config = dict(
    num_hidden_layers=14,
    hidden_size=320,
    num_attention_heads=5,
    num_key_value_heads=5,
    head_dim=64,
    intermediate_size=1280,
    vocab_size=16384,
    hidden_act='gelu',
    norm='layernorm',
    norm_place='pre',
    norm_eps=1e-05,
    positions='alibi',
    qk_norm=False,
    attn_scale=0.125,
    bias='all',
    tie_word_embeddings=True,
    parallel_block=False,
    init='normal',
    init_std_qkv=0.0273,
    init_std_o=0.0273,
    init_std_up=0.0273,
    init_std_down=0.0137,
    optimizer='muon_variant',
    learning_rate=0.00161,
    lr_mult_o=0.875,
    beta1=0.9,
    lr_head=0.00906,
    warmup_steps=200,
    schedule='wsd',
    decay_fraction=0.821,
    decay_shape='linear',
    final_lr_fraction=0.0,
    batch_tokens=262144,
    max_seq_len=512,
    doc_mask=True,
    train_tokens=1312000000,
    max_steps=5005,
    dataset='wikipedia_en',
)
MLP neurons of a small language model. Each row is named by its layer, matrix (up: input weights) and neuron, and shows model dimensions 0-127. Each number is 128 + 32 x the weight over its row's rms, rounded and kept within 0 to 255. Numbers have three digits each.
After each neuron's rows, "fires on" lists the tokens most often at its 100 highest values on Wikipedia text that the model never trained on.

L7.up964:124136116109113084139134131136135068086156193147118104127154155138118172142104134191116117125133113165104158151150134147104167128096121148111136059114116143069194073119137130137101168090139180079178192130093138098122108083135111116129121149145086151088130112069151103109185088127131165136090118114124170101168130161154185147134151095191146083131161166128137121127123157140143164112075
fires on: "0", "'s", "}", ".V", " released"

L11.up335:067075163127129154096135096153126169093128175179117116113176092121075102111100100150148081161175116170097154124082094109147152115211123150123109147072094143140138105129100163131092101142108136086107122087077170156170132164070194124039143111077161172119075164117121191118124123151125088157104102143151139149082145145143083131164097121189110073128147070116087121143133112205142154104115
fires on: "2", "1", "6", "4", "5"

L9.up616:135071147168109135152155082108098102098113067088100125130127109074097105104107111105186121131141155120157141091067124154145098146081114159164124120117083184151079059166154104129079098108135190165144113118162137186099146105149147095141107149139122155157131111089191159158175137136098124129058209109133160165136162066205100190139081145091101149160132120150126122113154151102114128085165
fires on: ",", " and"

L11.up252:110148137151138126176143115104137135152151157104088175113148190097098121171087081146149150154119165141164135085110121140126119121144160148140125121112093120119137101170128129080082180070139112095064072077146078056122077179167171150148128139104206145131209151050140108174157122131160116117114125127182108157118073121049068124068123126113059086137165181127127130142146131091132158103147
fires on: ",", " After", " in", " J", " until", "After"

L11.up1121:105118113123122141112078122204156118102096074110103161116151119071179136123139090154140171127173169079125087126135138138178113169160127117140099107179115135128110136125104114078163094142124099086082057048129093089121115142087167128137168116197135140162170112115116140142101093076108092144107083132121123103139106123168138146060121088176078138137194068135117154168117203123148135096163
fires on: "1", "2", " $", "3", " V"

L2.up93:169112030128175116171215063122079185133136139140121201139091165194161149146094162154073139113122102211116114099106168140135119077129125105157139127121118102061147080115109128146075135148138144157092063163159157142061122146162115108125077125162104128111123155146167080115075098120070134161164095116118079152129126100090164117149104171156169140137104132113117196120151127197117102147096
fires on: " one", " List", " only", "elling", " least", "time"

L7.up819:108192159158168158154109089115106120132064081107063122132159098139144046137126144086174090110150139134103131102101140099130095144106143125129125137085161177129145090098136056130124090129139074169129058120137130186090102079132091164157105122115161122121110118152158146101121131172133164122161090108139079122168140076157130152086206175079122078182236090109113140098166134175149108104162
fires on: ",", " and"

L10.up805:139188114152113144109148164164151164080162122129124061154114027135078106122165197114141190162106054129043143114102153181124125128092087080186127162125148121163125054145098158153134136130121116130138134126109153089057096125170130170124112096124164169118140110121129160155103161165151089090143088103093088125170129181148152151105147176142177134086136077165180093136057174127083126182132
fires on: " O", " H", "O", " (", " ", " o"

L11.up757:132126195195078184117058166120120172129124123116142062064076101109164104073143085134134145132093138128107136108166081158141107087133154151155085145086075168152115084121165094126203145093123157084080111125149127082117110152078123083141112109118151142125189149133061132141090088127121140112123096122164131121158179130149160157089142176146125153157073101124113098097101129094112233187175
fires on: " ", " \"", " o", " O", " Kun"

L10.up270:118065086167109156147107137136145128106151092096122118150173142083092088135119084141173146092071108107082078142083138126153156119119082073070108149146143161076178125072157216152107162122122146159119134156190119116151164094147131141108139124117149127143072057115139122180135164067104163125161119142168147103150119141138094136125151174131098121096185179076192168139069144080154137172180
fires on: " ", " was", " the", " and", " as", ","

L11.up1023:121146170157135153157187138131136070106112105108095133135106162121114144116120133108169130125157153134135108108133133108143157127110147056083130111057095167102089114096126160138144122186114135119122082057096140060155154125199166084053133119129089120133116109109111182128080062151087098145118127116102103122177121136142139195155114136118087119148120111163228150107140093092159165155091
fires on: " of", " E", "==", " played", " Pe"

L11.up1053:098100108157158145128153126090150174123151113044152151049120103077110130157100140173171151119106134077149108105161166133114153141123084124101109150115121089137168119103095164120135184144173157161150194123134080168145137078097100155113135129166149097070155102117174123095110157130131090106106131117110166172142190169073136165123105151125142124137167106110151106158097091187167180107102
fires on: " was", " and", " as", " the", " became"

L11.up1122:115110086177083132136152155145067085137162108110165152148127116072143117098132117196158160139172120151105165135128177150160140127066110141205139113139053085160087138117140194142155147105125173138128114096103063118140095094154120118103164047118200086149110102124089052134200096153115132128119105160138109132184135118134083142105113131123142127155190138103131104136148129181165151091134
fires on: " "

L7.up930:116101140175172106111122179133162118120071090121108146145148150118131130169123115136119141108070067110202154109061196155137135139116092128100163138121149096077114089112091162184148200149118117171135098145163123130118174096137111131096114186156163125132171121116118109097140107142151153139125101140133176138137126149100146134146150132082144064103199129131172166095125136091150135110123
fires on: ",", " and", "),"

L7.up766:158087098181130115148156165111138147150097176148097169119129142114149137129147159175145109110129152133078138080110207172147148120142130119132140148162111133155170185133088164155045124121121138130068162129146127153152186070162142099051104149185143099126130119118205113081122133138190121089176090112144134121179159128095157135146170136108114122121167127132114123133118123114097142111116
fires on: " and", " was", "°N"

L7.up830:132170065126135130118136108133147171153108161134133132110157069126137145229155155118170159129183190111124195136161114086101113147130152133081102134095123110124132135130106115142131080153134128121165116176074086093125131071107100105133129103135155122133109139117197136135168089092140160141182181140104088165041161093108088147165119134119115150126113093168083154105157107142139144125073
fires on: " his", "0", "2", " her", " His", " the"

L11.up799:077153075094136117110135141139124153149134115187104169116142142182147084078194079170090110153178119078121168108143057129164190175108135111143059128109101099175153116136111139085174136201178118115159182074127120159131126107159136092188140136144101126077125103128100195140145135156150085132113211112153141185116117104122139059082198146090119115122157087073142109116171116110129167090085
fires on: " \"", " (", " is", "2"

L10.up153:151073067114099132073155109167087095160176117147158112163114123088136164165112156134162126120173147138148124156063072145138141131095152105139129093097105121067144089102136105092134155183149097154185080114139156081165105164115089108096161125116166073144131088117129138157137070135132096067151129189066154117147171097104096155182148126185131120107130173113101158138156078166149131160146
fires on: " ", "–", " ("

L11.up1111:174106086145106154120195126134110102132095094150104119144120093104101133138137160109182121142165151074120135122104191088140146162154114139109165151167124055105116115126147103158090063100150120165119113139150109106138136130182120101160090139043151106175139144085110097139142080126171162138135123150074105142163154143107119151147108141100112128171154113125157122142155071115177113156121
fires on: " ", " var", "0", " (", "7", ")"

L9.up1109:154102139128178098147158099160175150135148139158097141133150104111087119173132157129161160116095137108143160137148097094147101149088164117108088155088111150168132138067073113064114143102136110177137165169114139114114124130142166142156133146124144091129131160130108162091123135099118031152050141176151105133075177164098130099096162073173064110101164097141098138137158100115141105192063
fires on: "0", " |", " the", "2", "5"

L2.up607:130105107117112132120129135182126129106118124149129132058143095139101110121093165114127183076136127080077107082086113133123075183151135110121164144165122144104078133063195096071113099129100155104137150113153073158096138123139140119085119124167141101117057123157090130148136154141090168128159097140130122082114082092127108165160111097054129154167126099187162202093151060201135119089105
fires on: "io", "od", "ib", "nel", "ond", "atic"

L7.up1176:077098047134132160125102153172146129116127125127149128108098174135097133150135094170134187124127130144073122088123170156151106088172136081095050096080100111095100122124184113111159158166129110098131138115122187129088166114116110099135162111129156161159178120144185096114124091089089119130146160138098125125140158127120142115134148083204136154119134035138108128138130169134081136183229
fires on: "4", "8", "2", "9", "3", "6"

L11.up1274:150085096124125076108117077165068097113159128121075172134139115141152101157149141105192117169129144194147104104099154155097172146025117122072116160127156121149122084135133138120141073163124152165105102114137120190134060076163104054191089091109131104160131135097131124169106118122186160190132134093096162035085097139113166153127130081144112112136171110131109123159120135124090086114159
fires on: " ", ",", " and", "°"

L7.up888:203155106080139104077170111131166116106124145119084141137168154074117111103155138181179135149100110132151157139150123112183110154128160072125099177177152128122151165125104166137135094116136130122043156187103135090168093096131200122117146151162179130084064129093163066089170164119114102169158069115119142197119149082086135161055126118072133106083100174148130094095085168095119155139098
fires on: " |", "\n", ";", " (", "1", ","

L10.up1032:146146177126118086125074113120151161118136103142116103125185171204103166098120089142170200160116153096140176083121125108110167124119132141069121098145112179092164092093197171120156070139160149041146077175131137118094162179147119131108139106055144139068125111203174154141127197076102075051150087121175098149181169044111155132091102110129107130137146133142138180132147191117127147101131
fires on: "1", "0", "9", "2", "3"

L9.up267:115114074159132129109135132074145103144123115183124159136163118095151130139173125127171129088166147100152156103083154088143128146089122124126139167158135119110143112164086091110115065117090157059105076086145112137148149107093144133175177123120137141164099123142129139184129112109123126054096141136129065130160131132145135136143153140125083046115141053078115129060206085144181102171113
fires on: " ", ","

L10.up625:120180124137125124102124082162147111127195185143148076169147143154140091100103135135182145085127188080134131090127133070100131103099136133134093118150115121112117083169119102143083128144100161076177194102144142102128142151166139151169140086127164142128126124117150117147087134128130171098178088144101137098082173162154126116118154119110065066162159128131112200129141162104162175184065
fires on: " his", "'s", " her", " His", " released"

L11.up1:088129115102132106149131172179105160102203131158145057100201160150140174126153121091121121153147134153123081091110145115115099098122152074066175147111126106127087105148109109177141080075141136124108144142143117096169135061133144095158108193081175150136099153158214158180140082085134167215162127134138130072129045163143164115120159114041104112083111157080177106078137183161133077138103
fires on: " C", "C", " s", " P", " m", "–"

L7.up949:151156085137173047100170063129163116139132146171069158087148139134139128120152140170126092169114149084134171083145081107151113143129169114146055131090092122185160187125193120095105142110108136138109086171168160167120119075168128146065144180134112175154098155092143096160157132130172058153163107134131110086097149107075146107109166152151139198128150126103106111134085108094118130121043
fires on: "s", "1", " age", "0", "born", ","

L10.up330:139083152174126107074080169147082097105107092170155079060113137155166140078121120197141149079147090116165112151067088099137158123153097164077189116161123082145124111102123162092161113131115098152161130146088178191169159141140116092069132093122175176161142065059152135089108105206136091085126123169138147094140150172129139143197176123184077156133084046103098193135110141147137141154095
fires on: "0", "1", "4", "8", "9"

L2.up532:103100151167089137147120172178094158174126108150138193139114120093050117106150154175166155161072093127126128045138125173133121072106176117175165121124146087119102102141194134087134126043099118151122115128150054111139140115166089138102158153125095120114115113097144114193150121070077168129122115138092144091161158094100177159092090127088135085163123123163142136152082169140096100114110
fires on: " to", " century", " "

L9.up488:124092118127107127174169163126169092142124088155162136125149090099125065120168130131074134135179154148155118139132133083152222145161163126105144148142153070152114109136117074181155168134140199106138136073125160119073092125133185160138108108151174133135129154116130126119092127144139131145059137136124161136108192116195175138069180112181112106140128071089126117112194072114174092150147
fires on: " |", "2", "–", " left", " |\n", " ("

L9.up735:162133132214137090107127107166152084137159092077148136154112107106111119142133074107159094159099173108088151165165113145115078131114144145164140123100056175166125158139124116191105108153152111050072155156136107099108099148174107099068121154126163148097145123104121119087124116105133122112184124115110174131129085146133155185122087110131066077085189083167118121178181131100097165143145
fires on: " (", " in", ","

L11.up89:179148121100115164158104126149102145051138127121117087100116125138131157170083110161153190159171149155085097125124117129155110131173094184141135157162129097132201111110161122147140107123114105123149111094127149097099146176184167126072099089155138121141142169166094081121146150120078090141177116101177078083173182092132145117089188078184161167063154130146160119126084158069089142070112
fires on: "1", "3", "D", "0", " I"

L11.up166:127123113146135129159157164140089046076170108077161100199107172107111108154143100123129140094126151170204153124107190169063079083153087093082125144116136082142180112163121149128137127132098178102093135154123054157136182136172160110126172109190127111084090076112132109092167139097093089184144091179153135147141130159131087148100109089104138115159144172135128110068087140157069154080162
fires on: " ", " R", " T", " co"

L2.up561:157135094151112169146140162121100136163159149147123175150103085085179207097124132140073144155145135077139182177136151179087109149106107111137087157117165106151125149109108053121144166143147133134122181125135091116125128148132147091132089096109137136147128158148163130136087153123120108082155128106119113129117178123098158129138179113135083137166111115142062086147153055144123142076129
fires on: "ings", "M", "ight", "ate", " ft", " feet"

L7.up782:109101132108140127108116110184185088116138156130174152148136124104133132091106140154115159071122157165112173067150078158136181172080133148116105101097168100113163094081146140084141131094161149108071157085126096069182099143110114164133151084130131150138090143118102118129167097149090134082153181112118124122184147092090140182131133086180188098082182145145099152151161161123162153099115
fires on: " that", " which", " ", " he", " the"

L10.up813:151114073166142077144135138126176145123175139118155128119132108174093128191170154149188170201131119127148203133146055143142053159110113124140098122147035163087110143121109126138096117193127169155053088146093169152107148120120149156144075083134123150105156173080145094085092152107119145143149120179119110150128157099160150157137155092130077132155106095110130132078153121105185117120134
fires on: "2", " ", "3", "1", "%", "0"